MLP neurons of a small language model. Each row is named by its layer, matrix (down: output weights) and neuron, and shows model dimensions 314-441. Each number is 500 + 25 x the weight over its row's rms, rounded and kept within 0 to 999. Numbers have three digits each. A neuron's up and down rows have the sign that makes its largest values positive.
A block is one neuron, or neurons of one layer that tend to fire together. After each block is what it responds to, as a language model described it from the Wikipedia text at the highest values.

L6.down610:479527525473503437479522507475495481477495475479502488499543488486526468447480548524506548500508518467459501525542504472532517480507520528480435502493473477486488509483428493533505482485503517523480468508478501494471522531484507502529486522460483508492503470460507509461473440504505472492549482493444503526493476491499483495514489485479480526504502479500502476492520507513480535500501
Responds to: The word well after as in "as well as" or a final "as well", plus similar as far; also stray mid-word pieces in names and tables (dis-par-aged, Cal-ed-on).

L5.down215:485488491494490493488521504418493533536492546427505521497482531495474503495481497500469496516510477491508482462532509519535504494463516499518533504511482512508512510495457502481515537458489502542497516475492546538481501433507498466496514508517494513506537482468491508528512497469528509515466476548494491499525563512492506500531498541522543495483485500550478505504482512493516499465478
L5.down276:532525496514489507496491523495524509472488500456504505490513511492523502441520500555492471488519477502474517491467493502512505503524510520501541552538506509485480467499486531520506499511469479514464475510495499475483493474536521489470512487565482506511539492490509478471511507506465565481452462504490469499505527474586508474506501497497511496510486528511480490472545514489487456524480
L5.down500:537492491485490463520497528532517466499436512505501494502521515463509496496463493509494506518553489507516531461483515527498479485481531506519493503516501570541550471490501501542494523550461488509481525499494552496478481514476507526504498491516527483452525476487478525473469542497497492526511464528475482542505470478505470531468453515523514493510496455550531476508487512528516523495494
L5.down516:493523474488512500571483479502475491489516519416461483519502480518504480480472481441516491456472534449481539470500505478495503518499496517481485510517470516532467479507518533431516520490497509465525498449510514497482503562492493531517493492443518515481518515456519534542518509497492514501500451570529516485536495508502453511470509505543478494517467542503481501455507446502532432462463
L5.down692:489524493472503520525502510509527477499517535488473499507510479551537481500469514483533473504533476478492512501466512525532460534544476523528497495513508508479497456456527528505471499461474510468511504479525457447479505546480478507528499514495521485508483528513518496496466476521506534524514494535499506517497504496483529440491549458499544453515479493482514494481528506489501512468493
L5.down882:449499515518491509525454482483515448501528489454488522500495453470499525472499481534499481523512463506542521509485487490505510514457540500496516513480529479505491473548524460539521486538486485499529497508471523474490481484493497466503485499531470533487488450517531499495488517510493508488473512521436519482462485505446540572517438471524476457478506508502491450496492506488486526527478
L5.down912:520492463480518521507493511495495502499475530468514551507507505464494488513483519485538508513495487482536524494473549465515521473479498534528465516480471481464461508533455459532493504526526512524466467439486483537514562508479520457559521464480491494512476527461520487508481519515490475529464458495516505515503442521518496481531488532502506505474518475504474455525491463529500469476513
L5.down920:540565494530501488457482458457513461501481492427508504498513460472474514486464487516521512459509465500428508458477501466495534480474527501502479488482524486504496513510566456522519505476445553486479526512550499512524504533537499523513493485472522488487503477516533479473475527514514514522488444495487550489495498507511473565541478517507528516506502497441506495490501535498518502472527
Responds to: Nouns for people (man, boy, woman, master, teacher), often in titles or after "a", including word starts like Man-y, Boy-d, man-ner.

L5.down127:521451446557491536510473493532492505487544468504481473517520509511494489470492484512516526492538499495491476513553485530484490523504464496478503491479494497524484517502500507484480515463552453503520492486512526493488498422503516483511518511521490496509476493478480495534490540505504489512539488554495526521520540488460502486483492515473504527478458473508493520485515535499493480517528
L5.down251:473463481493508493521506528507473514479552479498492494485525464491490490498537462500519484459489505543469520540503553485532507505536524495498473528484517463515530524511486508492465490486523469556450446449486456503523515534487540526499495525506542457505510482490494488509485489490462527485475504506521490515516507452499514543528521516514521494491511513509503495456487490516527513530521
L5.down390:486515533482473511526502501481480542517506504471515581510492523497521512524503565532517495488490481454514482527580511515490516487498435495515495518491539524524493523493513532529496494489489521487499503517505514530467508548454507549515497535502536512502497517516510487515509474509507496509489499526502540503450498507498490477517512506474499508494551503490490521485472493467484468508435
L5.down460:489538534501515501505499519456534505484514469515507509513493477549451485490517489476506518528513487545524452471491544496479497522477464508510518518478516521461458520499521494502495518488521470514498518491507512519508498534529443535495485529477437520506513505480529536523526513556487463507546467471563526516490502463502479506491482495481527470538496520504527476550464522477489492521498
L5.down544:501517518488507511501459486516459519546492521594475506492497469477517501516493494473510497492487464502486506535505465544453511476472561457449536497509477512547520500481499457473496493472496493472486518478493545463501527600511483488522507499492479529486480520446523494493521480524424547502486504521474501518505531507498485538498492546529511490500480489509507504519517536505475488492522
L5.down601:511466475552543475517509454473497520504526510450509505513497493488482492477512529559512468503479524498482509517510461482463490495498520543534486508498509499481520484544456558497516528466535523518507479502486503483488477498497471511471509496511535521498575508485564507488469470501476517462497482515481552472489438477538509564498526512514556502530478451464504521524419515509498502521484
L5.down862:495499483517489485504508482462512497483491491482519466483508495500506495468480496483467478472519460509487496480495507486483537510498503520497520537492538496507498530506474514492497508521511508437515451503476516484474477503486470521444513519495492478493516458517491496524468509526501481520516531521477463473499518526489470482533470500503492463490472502498468491545488496553511486466465
L5.down1140:490517474520516510486513492484529399497529483478492476504510479510493477479522451542509533489509495512418518512451474489496517538490490492497496480539525538508473484506545468463524525470496492521518489479501516491531519511538501488497496491560495513505510497504538459523538499478464525498465541487516497499491473520500448533517506515539467514516509475478505506487503503479546524505472
Responds to: Relative pronouns opening a clause right after a noun phrase and comma, such as which, whom, who, where, that; occasionally mid-word pieces or participles.

L2.down158:516484489528474497496474506505536491489490520532496495515533504492518501516496503528532496527542459509517479504490494548489516511495488517530449502535495521518495502451536498544465511519465505515538499504461533455472463530546483506503483487500505485476449504517469501547456498499538544520505505502549515526487478523539467536456483531513504459495483543497503477529498478500468526488540
L2.down230:505498465504495461531458497471518540473505513433469497487497526473514486452497492530476526500546508483490534521435465533484471507468565517511524480506529495478465500496544474477492509502506482470529462493512526473522465486522482465542538504481477467471496534521530529492482521544527481522493505537510505531499499492525470521480502485548499478489542482464531493477515498473519479512499
L2.down430:510519539469522511481504531516513500491531442474511516522505486464482514541471510512507547500522517484489488500510572496502529514514503509525471512481521497522528478478463481497485523564481492527452514478529481501496524491483503513535480496489505475498532473520466513563471513496422488498499514513491503503469539510480481497454521465484488534537513489478484505525514504485495495492523
L2.down443:517521501480522520560482498491549459494480479492508508499497490509486492480485565522542524526473523554486516502466475493470504496541534471499505490523483467495486509480543502556527480455513482485493478498489500461512511514515469483535476500462496564496535464505496523521501548516504496495479473494489502494475501485483542499486530472482534512481544492553521507487523558498472488521501
L2.down519:460506469516516542487502519515491512519533471498473487514485470476523429523534491530524496538525501470479520474483447519472501514472530519490535477487540524476498472496534513487486504527499522483522503516479517501483474462484496496442530499512476472496497474501514490527508500497501510495526466532492436491470490500480508492447489508476539515513489496511513474489566468465533518479506
L2.down750:546545485482500512499467496466476506489460481484467485549513519453493487470505528538469490549506469490502487516492495474492491531483475492480495492533489527520488506489479491507513525476504463456502516488507509500528444483459464564503530524501501512479483482517475501495540497480541523503538486497527497489513496487502473511523501473458476532524525572495519470497532482465524507510549
L2.down1016:508530452450501504452516533498498473549531507471511489503495541469499491520482495480529537498493505506515525512521492527465499526458587514485513483493528448487492505488509491466463511492537512503519510467513480495505463448483523490512504483460509448452505473521540485511514470501517478482517521488559506540497498550535501541514529533473463511532527495506484490509517478502490476507502
L2.down1084:499500474446518465508485490527533547514480464488486477471534502466524500509456485502478502467535545479499497462547518517502481530512488497498514531500500488537493495501527497516510475541523489505463502511516508472518486551522487553526521538504471460495482481523496471493495497555492504487485500498532504491437486477556488540509481500499511475534510521552474487478541515496463478521517
Responds to: First piece of capitalized words in titles and names, mostly Vi- (Video, Viva, Vidya), also Man-, By; plus series, game.

L5.down5:495516537474463488490465519470500466454499492468522522527548479470452468521498511503481473481475527501533462499514478516478530520466470511496540454475465472498485498450510486493495509511460509532512525473548525511517471551517456578528500482476491530435472484457519491487524487498481512510505509490495524523504486502479514484526459484552511504480528483495544509535483491493503483510525
L5.down83:514522449446461486520519498477533477472479495470523476450540501513498521528497518507493513507527528481495501508493477479484480487478478488509504495459515447506454504533420471472481519499486478528496480538509514507521530524498472500443531484515492513509462499491494458495492488506494471512526447528501504489481483481480548504521514488511555478489494444543479520493476515507538532461553
L5.down178:482477552475509505494472500496473510508514472528514491502493485457509528477510519506473518489480476509464500503461517503465493489495517478486554551489553525524535514540540530501513521436449536499461473502514456504517491502514546509527485518525495497504531497486489482507508559522476503474473504524543533508501515503543534490487519472533488545464462524470520478489489485471497455507504
L5.down256:523473489487465488509521498466518495542487519497492510434527455506501498493531463500481496483476485506487511504498544488542454464494513493507459474440475533470482500492505513520517480501467481528456485490481496528502491531452537481534500506466489486479565497471478504509480494533527466526486532533471507501501503498462479493522501490534492466476517489473469522506516530473529490494529
L5.down425:485462529503537518480543535484510527508492541522507528527415475498510512502522544534490504489493490503498503534534514499473465544495534474515514529465477512487533491477509527498489468526507503510484527455492515497485503536481509512528543490467493537512507524508485497492473494501518510495509523535507503508494502477552458476512458476471507476477520483446488477483482504490490492518505
L5.down483:494476439497463481547488505481560441537511489468482504467512496479525481518537449530506502504482550458452502533480488486504474515476509482488478478517542486498480528511518509554529484521511475490485481512492529469482503515518569523489484466554496525497508467472483501532526492521514510542504490460522514494481503497499533469516517507512547507521494529507479467445526516475511507517505
L5.down1017:487497504512491511538519520516515482491490496482532486478492492476499475494492491498509486498508484503493521470512462522554478550531518486464480513467472502498530503467493527538442494527528490511490496487495494483487471477507493481509542563519500523493548532520539559520523484518483543494447568497473525512477471461454526509493488465501533533496478452509474492549464508485489506484541
L5.down1078:501532465488475522514519532477454531446488463503512500480495489489503514515508445518493473468503518474476459508529529537479493513461452477513503512513529514452483521494494560500453483528570504546483521506461469497456482469493495502516512490525481547491468499497486506517469521519494481470518464478470495530484483477534479522496522541502511458498503483468480492521490585485558485524450
Responds to: Adjectives, especially colors and visual or size qualities, often split mid-word, such as p|ink, o|range, b|right, small, black.

L2.down114:441505513513486455512521483436494489471469501447470482512521494494526459492494505478531540488517456500474485472476486537499449499449510464507494474519485511460472527520515511498538510504490515535520480489493520506508501473498484512541524490480513465495526484503469505492502530513503461503477542517515498513519488520508502482519495492513550477520535477514478476514517518521501486530431
L2.down223:518570463487540527512510509510483475498488503528524495548489477490530466457465475481496531520520515471508530517490508465466500514512508518487521501494520481490493467494518511534539536500513540524505464481454483474515536524514494522525496457496492470585489549508526488518460524474574499494513492450453508486495529487543483482478511477515518507477512572492529462544517467540481508512522
L2.down332:506530551515523472557506496467499461507508529489481539532526465516526549502500528474469513509499510501519527497484474483462483479496500488509539472561497512480525490549521456496515531551471532556505487476487498522529501483485482527488506493535480440491472486505490497525507548515554446546528508498485508481523538487464498477484488508510457502487487499509502513515514518509467517477492
L2.down372:517551484536484509477509474474494501499473473514510510481520502520509518496502509507502524491493454516502487447478500483544515527490514463510513513506496479509485510482529476464561486526549505430514498441544522479465501459480487515498534461484479521486507501505483500525514523512484471526531484475522544489514482500461530517457513465497469497522459491506502476534504500466516559513514
L2.down468:456488501478521460490488452507456505529495509534440516507498503518501484472479480556526498492492446529499515498524528460505459470465491505517476470480511487473530509525530469515554543506538524493532459475484508510496506486521485505511518530510461488535518472515479517546509490504530488534509502507473512451435486475462478467472513508481509522547489461466490513467536497473480511486482
L2.down747:525492494501499501528505499482474504503533464519477472468506513460504496447524508498515532514475506467541569469475540512469541489496511488485493497521496521488469552504507495501505508509439460555533460493528456513468494534494503501532489456523452491476522469477471526485465491506470454506539455526461525501480499500500476460528500485502514464511540466556497516541464530511454521469477
L2.down879:486488484506528531490459533538513490528533491511530445532506503496487517463500519510489498503494473496488470518509456521490503495522513497536495487529499497503482537565505487518506501489494484478484502470521534514494475499469467482537498486489478513555519503477511510505495486524460483544532560489472451475497475561523513481520517512462500553479522499521481475503536512522516506480527
L2.down963:528516521496566494532519480514479476459565513458467491465481529528494507490515507470475484534497503535492510510511495484476519467509518509529490505444515493543492537502533489514541531553523429524514446477504510531494475483551474514480494491483486481481498505506479483528528504528506496520506518485453496486458507542463495509511492509511479507524475483519500483458503494487469513526472
Responds to: Hemisphere letters in geographic coordinates such as 49°06′25″N, plus field colons, units and column headers in Wikipedia infoboxes and tables (Elevation:, km, Candidate), and sometimes mid-name word pieces.

L6.down988:493474532530490465470503460506512460555543470535521503510470503546515509469551489470485478470480514530516503524483531494534517468509518470480503541486485489501540529490493503499533494471506507489514474527449511492522454488460453478551478497469446482503496463526477487525488484547495480493504445503492438524510528465491539506461519485521524482559486567466450525501512495487473500479504
Responds to: Tokens directly preceding a numeral, mostly month names and spaces before years ("in July 2012", "25 September 1957"), and "N" in coordinates like 46°15′17″N.

L2.down27:559512461518500478501523491505446470412490474556514525549512542532542485478524484501512501507504541528490490495547531453524514496535500505448547468448500534491505498529529505520515493508517507525520539476544471533467440484488486529487523498510494470490519407432516530522492498456468498465503531456528517520491522527530475488533485491495467539511494521516489496514493476496492513509507
L2.down122:476481502503499508536485490525505508494490517523493492491507519473526473535482507515510499545514496467481514469516494519498519511461521482512480476477502533520514478546513494488522453524552508479481483523483515528499484481512515466510488498528493518528522494533457492501493546476485483490471530506559525532453536453519470505513479555495504494527498492532502508499472514466456552490492
L2.down297:468498497486485495502513544515489521533487531491560520488464523498527461468509485486511468496492471510499538493489531500513514530524522503514466513462521509538505509479545498465523509508493473508510524529487467519497491449493543490486532500516520526541532530495536527501475478434477519511447520529454476443501512538511511490571499488484486494517526505536502485521536487520462516494491
L2.down409:517509532524538503507515521473509523494545508520510465464520535483505519501463481493479476532508525505460466537497537491476461506480474478517488510453518481428529494535506514518464515476503542526530515476494517509458502481504507459485512499509477532543502447466472455495521511495502506490553489526453507511470489507503472514481512541510455476497522529558468556524453501509473512510522
L2.down651:488513467488527546471488485509482485468500517562487546548520577506500465488501512503484517490508544497483486485500496484463509504514469470500500468464517489516460490490484538487487513504504436481476484478504500473527443520453465491457529477522517462492504460503524468499490531531465518519463423486506493514488476536493492514473543519503520519523491464473564518481488492519535467519498
L2.down1086:465526532525496541490487553493503462473527506524496454511537505514504444477494490512463491493511520537493538479473522502508521497472518510484502505548541532519492489497463482463519480523505519508497456470481528483521525448487494510508491493544492446488482514450545481521518548499463517527459488541534482498513506475540517546514475526511505539532511506489524522547470513500523478497459
L2.down1103:515512539508550497548443517501475503475480450502515539478474510457490509514520507530521499546524556488452517513512492441491532502491547485504510451515551495497531479483507507493453477498516461501500504495517450501527490515530468535519500505527519476503510501519490485526500471507478483449455512528464509516497510479502489466544533487473496492488538517480503467455479484518530471511485
L2.down1169:473504452501522479506472517495531543456489462494490533491532489512533516518487476535526503506492502468471532484488462511494540480510489499509549472523470521509511518521489491541563523532484546484459539513460504491548498567476533525466526520480492517483499472490484485535533489474473500538535518531527490479513517497482529501545509545548510531502460504483487476503509497521502498524518
Responds to: Relative words starting a clause after a comma, mostly where after a place name, also who, whom, which, and sentence-initial There.

L5.down232:489497525450535503522505531507494498484479529494493468465516546467471485489486519465433494509514450507493492480491527478528508517506478495487470512518502548495475498495506506499525542537497493518501487539488502448485467577522497508480480529489508484464478506482481507479546502488527499491541508518411478522539469545498491548525473522504477569462511535499488480501467556473465465520520
L5.down317:488497518531486469547516465491455530479509455508514505498560495520493548491525499441520505490479517537497501509495490504449502512478466550524474514511538536484501486491488494524483495497462492510506478523496541466498567523511487522497506494506448488520517497484525527495546511519522487520524509527517499519473508504494449501499474487521458475527519530478544558478474512491533494510516
L5.down475:540474522487514517528457490508506479449486523502484509520537501520500457504506485475505493496474515485495522496446494501505512488482494474529485489519511478503517510513512504499488512484513457509454516498492497534473483477507486541515486509543501518529449494506487482484508497482537500498484496543472503430497507471534548463504454547494481488496539502522492490521475512478527476454519
L5.down592:513546541505509511513496491496476513475494488457499505512487513499506484491483431533470530501509519477452552510513503528500493519463510510496510473541479491458527516487485451483503503473492513548503485530483517496499490515475464525518506494513488495517498496512527488490470419526516465514494506482478500470478475510512511522517427465481492496487479542518503546470512484505469470482524
L5.down947:479508487510455477506515520482501485490512550450480538521487494511476573459487503491510513500508463518479477474467537483523524492532464537486453502530494492523539502479505513510543509504475502482485506519483487497500514503494522480495486505447494477504503470491482503540494508518494502491461449506490483490525465527528501533485514524551491523505536481482490495499536500457433480535528
L5.down957:441501511523503444441477511510498498481468499474468509512510511467503521534518462499536471505473541484498486530518487479526513481508482500529462491435514481479486456474512506526420515475511503485485486490489461456501512545519489482497540497481497508480522520508513469492515509478451527490516539470524465539523495489532453508511452500561514500509466509499538499520502546490536488471546
L5.down1022:511490510505461492503530495497465511509557481526479529462478495522443521494510521533515478493521525523513499511505490514503517491511527485501512508451488492540522545511477507470473496514509480482524481549502502509498505528468518466471485472475553443477521457453494458447491510480513516507511487495508499523471544480525505514518495542474474498532483479473508465495527498530506524494527
L5.down1094:503493520509481465506483512502497492505543500484493531543465480524506467525446502484518494484513467488533515526511518477477507518490495501494559531509517504478470513537496503504462491514547539502514509506483500484473530482520476525524505521526526515490500529467547501508507480510515494503511504540526526467486455518497491524514539512506504434466484497547470472485500460482508498508496
Responds to: Mainly the N after degrees-minutes-seconds latitudes in coordinates (39°54′22″N); weaker on verb endings like -ed, -ing and digits mid-number.

L2.down10:487455462523488497501477511491531512497464466524575519505488457495507516495509513540485516556490522498508512496444522506489513549498474550548452509487515523480480484435476523481505529490460487511499560495492531490494496490451528499502508491543487519468498501502500444482459499490539503534531515484476496468508534473525519476521484469498551484458496518444526501509520480529488481507520
L2.down68:523523537528506526478490503516511491480522464503511544521476526519502521535534474490514495531543457484546511468449528491458524511486507500550474545528529512502465503500449508485495521495509527525464508563484549503525513505521519556515461507500491528503448539487502474509534456452475489483531508521483490489516513506456473531529438479480499465500540492496477488473501491494514530497509
L2.down147:507511477513476472500486500479476472499504486510479455485509458493516507486492506508481495530463483513503490481488495508496504531487472484489479503508474515479542484503468515500494528526456504517475503546512504493504459523516506500475488473525474533535498483511512518473515514519525529474488550477458491496514485477476508487509507508525523481532509517535472489504488477490437485526519
L2.down366:479531500505480519516524503499467497499521490483566504507535509482469505471470459469471509493541438514484487510434518527490522458515501529491473539487508505506479513511472494539465489479525543518485504513494448526486542510519510445516440499503500541496507493519504441491515531489532501490493530546493501480531552502532478509480501534484472501473496489510506467497519514508497452524487
L2.down387:445504415516485459483497446507546483512505488494509503530504504500473489504480513522530515508499503536541510498490521509508516496513462471485505493539510514517508490493474501531558521471509500482486486504503510510522505527480486488517522456463530515458544447466527483487518534483525503472501513500445471473488517519493522485537503469530546500492467514482455470498474510506470478483445
L2.down461:529489477498470501482526536522474481508545493546526518519466479518492525534544514535519525502486536488480483514534486513499503482508523527502515495447519496487490498485515503490500484536547499504480478488508473549524487543444483475520498526542513483472506493530494525522488516513528485486554484507524489541492520546522527500542509534477536496501505513485458492497515470524472524539460
L2.down518:528506480470530498526505474526490488534487497526489492464509483474480512508517501506425457513531518495517497473517499487517527533524463532520545488500519492518508485422486494497506489523520485493534549499517511496450515502479565480523491503511501498473545480532494469498464512515486458497471477476512511495488476518521489503516468495496497524525554530478489508468522559481448476499500
L2.down984:522496502514414430499470497507517465517518576519519506508494462487477502491527483490494490452469463506521543497497488508471546479471490479500534482477538536483482481515476514503516484491485504522476516487531467534507514494530540498512569497553500486531503475484518451489467510543513502512475475477490507489539504467532532487486500522472510487552462510487495496493466500514489479535540
Responds to: Short everyday English roots, often inside longer words or compounds, most strongly "right" (b-right, F-right-Fest, LaTeX \right), also light, dark, well, foot, cold.